Weights of a small transformer language model.
Training: a variant of Muon for these matrices, 160M tokens, 5594 steps.
MLP neurons of a small language model. Each row is named by its layer, matrix (gate and up: input weights) and neuron, and shows model dimensions 48-143. Each number is 128 + 32 x the weight over its row's rms, rounded and kept within 0 to 255. Numbers have three digits each. A neuron's up and down rows have the sign that makes its largest values positive.
After each neuron's rows, "fires on" lists the tokens most often at its 100 highest values on Wikipedia text that the model never trained on; "fires in" lists the words (lower case) most often at its 100 highest values on Wikipedia text that the model never trained on. A number after a token or word is its count.

L6.gate110:067125151098079209162140153115086134121103125189084127086081148068101120082092094096156143116146141116162106133071162106099138083120093130155126141135111137132113086142144118098145147119177171127149110107088193157071107121138139125107152103121180179082170042113118150112138136103107088135
L6.up110:070190125161064091123116141111131079150133117211128139090111109014118133180140127123160065177140099103130162161136146145165146138130116133075105205087115125167181113116110119110196126105091167161101168093144070138107161133114109126091118090089170119122160116099191187118142165084121136143
fires on: " it" 70, " the" 5
fires in: "it" 69, "the" 5

L6.gate91:152191056122101138169161103118108161067167160164122062146148095124174104168173079083111121128137141146113123134102139159131142129189130071117117181154098162129115146159066167152021133109131112148122149107163136147128162127116084087130153122188123192079141068167084144200100128132134142151
L6.up91:111177069109127154159114109153144133120129127102147131114096110143182123097129138109107130142153065191168102154132106120106090126101140074193121077132133134157140176153102138135071143135118079151125151123072173068114158122144080121180121103082124140133091160102184077129113129155113125152
fires on: " for" 92
fires in: "for" 71, "force" 4, "forced" 4

L6.gate13:157122115127173048090119154162132170110127160158127088120107145200178099158204136071129181108113162095174135112147086150127181136138163067120150078152125153176109121149143106133094090118146103152135097173113185127129149107168073099133129091193091083091113124128136143108102090153126153098
L6.up13:126183164089169097131132124116208125127119138134210109080125135130094147158104096116089107131114110139109150107135193084149147203092119097190144135134142086096110165127133059087123162149184155171147120141200122110112133138108202106149166133156121164139158157120154166171168116161158094104
fires on: " with" 41, "o" 5, "y" 5, " for" 5, " disc" 5
fires in: "with" 42, "too" 5, "for" 5

L6.gate42:110122162157184150081128155113138080156160112149131093160138118121099104114151180130103046069152105166134099109119125135106137065157162077141150087141218127128067114087134201129087127197175110105106104148151128115182123155177150129161120107143116153124129106133126084162111141146113138175
L6.up42:107121131112177128108107162140095104201131116110159151169112158157100125105165180082149124167158089106150144199177106169180134099155117173071097087156066167107077116128191145191141188119156161105140104119080104072177120157135198122110126128121111181187127157113071123111164085153114129133
fires on: " in" 15, " During" 15, " to" 10, " this" 7, " 17" 6, " during" 5
fires in: "during" 21, "in" 14, "to" 10, "this" 7, "intersection" 4, "of" 4

L6.gate250:159159135129137118122131143122098155098148185087158166193176103139155060206129149092132137172196110157106108122093131157114148095141181108099133089136125135144152145086108112146154106179153113092157073136126204111183159137097122181119114151155112063115103113090153098180063093090177091163
L6.up250:090113143169160106068116195121129142121103117203178124100147124111151104125154100209116137212069160105164144144142144114100063047116117083140132052128096153128127154181157074144124136100168161142126177106100086181142116136174144080157114129091158160142176131123121131181135171118174159134
fires on: " as" 20, " for" 17, "el" 11, " to" 8, " of" 6
fires in: "as" 20, "for" 17, "themselves" 8, "to" 8, "of" 6, "ever" 5

L4.gate182:143128132131152148125143175166085158140148125091147121107172132114156107157108093129112135110177055123124143111095184118127097112138168130141095186110180121098085168121134058144095172115158095162140085177137113108143148113153018147164130081149147135124131180105126151084142138206143124119
L4.up182:114154188138168150092060160109083142162074129133126150113190033138089153101140169183086163146146128096104088142107164156137113120151133178132139099121087106099133127157112152115198102160127144183195130154130115152144107099136119122139163157130100095119135059125162147148101094086094092149
fires on: " in" 40, " of" 35, " for" 8, " at" 8
fires in: "of" 35, "in" 34, "for" 8, "at" 7

L6.gate90:134181152123180052121189186114140125118081101141138161095144125103136085078100108133137132129100098134085140100138073166133134100144145100117110110131115100107071147096146098121148131112126187145050137193154106126143116097158134142047097177101111120113078160102114153153106132100163136142
L6.up90:119136115193121097111107127134143103151106155160065086112175124087179070091104096160097140089073153101139148126104108156123058159107094143139146138119153122090129124141172143155138133128103165132097149170112117124102086101169113101083104143072122127132112206099121157113191172160126074138
fires on: " in" 93
fires in: "in" 85

L6.gate256:113132180096143091121125106102105129146093138096129134079196154104198175193101123167093141190115140137115166124075109105151069111150154106140159160138142124136106099217168122072074111110151132139145097120161153064094090174174183140108160125128150117153135125129105144065131131103163136162
L6.up256:175172110100116092117076163110059158149119045097117124146168155099106136164133147164134082078114180117114098069064133122130110108119163118115136101099143139192160143192137141206112099160070184101186062123164047098149161113112138108103092080115108154151127133121145158129127107113129154165
fires on: " was" 71, " were" 5, " most" 5, "ü" 4
fires in: "was" 70, "were" 5, "most" 5

L6.gate145:122131161126155106105185173106084159138138141072135087128106138182214128083165082146112140094079103099130112102103109092091083128144130108156072137136159124086130175178189180117123127154154096062125108121145127095141155142165157108135099124132109084098117113137126166153143114093078140130
L6.up145:029139242136125163128152127140089091112159193078170199142182138141139111181130129151137122113059163129142126171118184110121112115111142089163168145133151114097120159150153135128133159164114123121149104121189056169130145097127128083160139151087153144155086112148119166170155148127141118113
fires on: " to" 30, " of" 18, " from" 11, " was" 7, "ed" 6, " at" 6
fires in: "to" 27, "of" 18, "from" 11, "was" 7, "at" 6

L6.gate112:126125166128118128157157171147164182112100117114168145181095148087149112084120122179082140131173178123114091135121064161078093129202160105159108116078183117104184151106058138105124074157145204146098105105103140109164095141059149100118127122118117136137108102138067104193160157155158118081
L6.up112:139172133157119186093180151104175188148130154074098138165167164057135160137124114133123125178119129093148143191128114141190119068149116132104099102156142174141182160178137128104165098104131106078120129154139189136084118145121171143125170124106070164083092094085150088172091121107110091083
fires on: " of" 53, "ult" 7, " on" 5, " was" 5
fires in: "of" 53, "on" 5, "was" 5

L4.gate72:102115099122156107149114127090090139099162166128093075141147135139152069161129159141136147092101142109133107123143097172137125131125134129069157129066103087127122139142158104106141141190169148176139118195062140157103144154087127125167085125161172116137069067087121153085112067113163101095
L4.up72:118119122119083056140122128111103076173099099052107102138139128108149089173120118114158131132080134161138149119161118132094104120144072142051098151109115086165123137169159113085107117152144133115138126168018156169165149097059188129170111147095161147184102107094137152143137139184206097132
fires on: " is" 31, " became" 14, " was" 14, " remained" 5, "au" 5
fires in: "is" 31, "became" 14, "was" 14, "remained" 5, "gauge" 5, "more" 4

L2.gate339:136183166118167112079157186105110135112115124126103162096175104119142093165168158168089123126120159096108114151095183092079128075111151183149143161122142102111065119182087133094136064119095190136087169131162097126088107147117117106109158134085092092162147148096133115125155172125170125118
L2.up339:081144120123112152157093208149156121169175130137144162106111113170142134165040146122157153127114149079098127121080153082117156109068175152146120165148154112170094154165096128095144105121093154149126168133140100108131090088101097144084136141109136132125170132111128109123165145115148099074
fires on: " first" 34, " end" 15, " second" 8, " only" 7, " last" 6, "ey" 4
fires in: "first" 34, "end" 13, "only" 7, "second" 7, "last" 6

L6.gate253:102112119078166183113127138090103089082104176134088084174100144075053169167147142135107114109104100124122138122134082163156144135125149149117166122115111142091095153142143140166054113115089142086191128098123145069136165062115108149126178148101164109140202127166108135145153144137074150127
L6.up253:114097147128122130039143122102124096169095131141096095141125113092188128168106117157100172152150143134134118093095107112157080140146157142165145133136134122154108192119134105084064151157129106119088135025163214117142178135169159136156117145133153063153152092126184050182135124087170144200
fires on: " her" 20, " him" 10, " it" 8, " more" 7, " only" 6, " these" 6
fires in: "her" 20, "him" 10, "it" 8, "more" 7, "only" 6, "these" 6

L4.gate117:116101007123152128137140094104143104117102131128111166148167106107096199063125162137131146126124121103113106171085154151124127152139169122125118110168144127145129139116191146089126065125070116051108117133149105124135089126175062105087149179098116227133167117110102157106164149148084125200
L4.up117:142140117124120133173086129138103179153125082134102152077160097075170120155153119113113149087129117129161119140053093157168117148085128113152135125145141164139166127117105143107090108186056183129066080130122130136151142075191097116121155152085151152116078180144119124203129132177130152143
fires on: " and" 63, "r" 5, " to" 4, " with" 4
fires in: "and" 63, "narragansett" 5, "to" 4, "with" 4

L6.gate117:116110173104182067101117108145125147089113118171123173150166099132091098171127172134142140092175108107171117101197107102169145120121114057112109063126185130090109136129133142170042145040086127117125160062136134114204110132129134147132152162150172144103175116162162117142117124129143161076
L6.up117:131083120109148160132108148147112107158080137120106093191140131159117142148134175174089206096131074147167122115146097109184156168143121086159121087219155103097085140129152155136016172108100121146169172099092139219178103184160148128132136106145167107076177146154143059163100149139144139137
fires on: " over" 33, " than" 14, "vers" 8, " about" 6, "imately" 6, "it" 4
fires in: "over" 26, "than" 14, "about" 7, "approximately" 6

L6.gate92:161165165086180167121113131119090117096089184096114147131128137096056140185156129157119114112128125194127165166125165081167176156137209146153137112106167138086099096165105144063089172115152094132125124107124097156142154141187129184141118068150138118142120145144150087168140108194149146166
L6.up92:147111199148175129099157098128112143126190167149070120150146184135144135109163114185107119119134113120091144146123142149094095129116104113103191082098111106101195076144157122081144109131076099127084132128075120104134121113113111142185174175187131107112127170045127108176117159149049159156
fires on: " in" 55, " on" 40
fires in: "in" 55, "on" 39

L2.gate212:101094107120083066073094129087148142174098163133140129075163123113153134108097178077135105125123100123187098130181107159109091125124146123170102175160127105156111136083129085087096131119089182150186111186101170099163162124166140136094209170097085086154119175105145098105100130100150051158
L2.up212:126122144120132158049105104086148134077161188192109133148110122117101094201098147110150128088065110116100077142122141155098163120113127150080131049119091158116117168122109099123135100147104160123178120121131133110152130186076163149104178156145141124111167124106136110119134165138125124159
fires on: " more" 22, " most" 15, "ere" 8, "ittle" 5, " of" 5
fires in: "more" 25, "most" 17, "little" 5, "of" 5, "rate" 4, "remaining" 4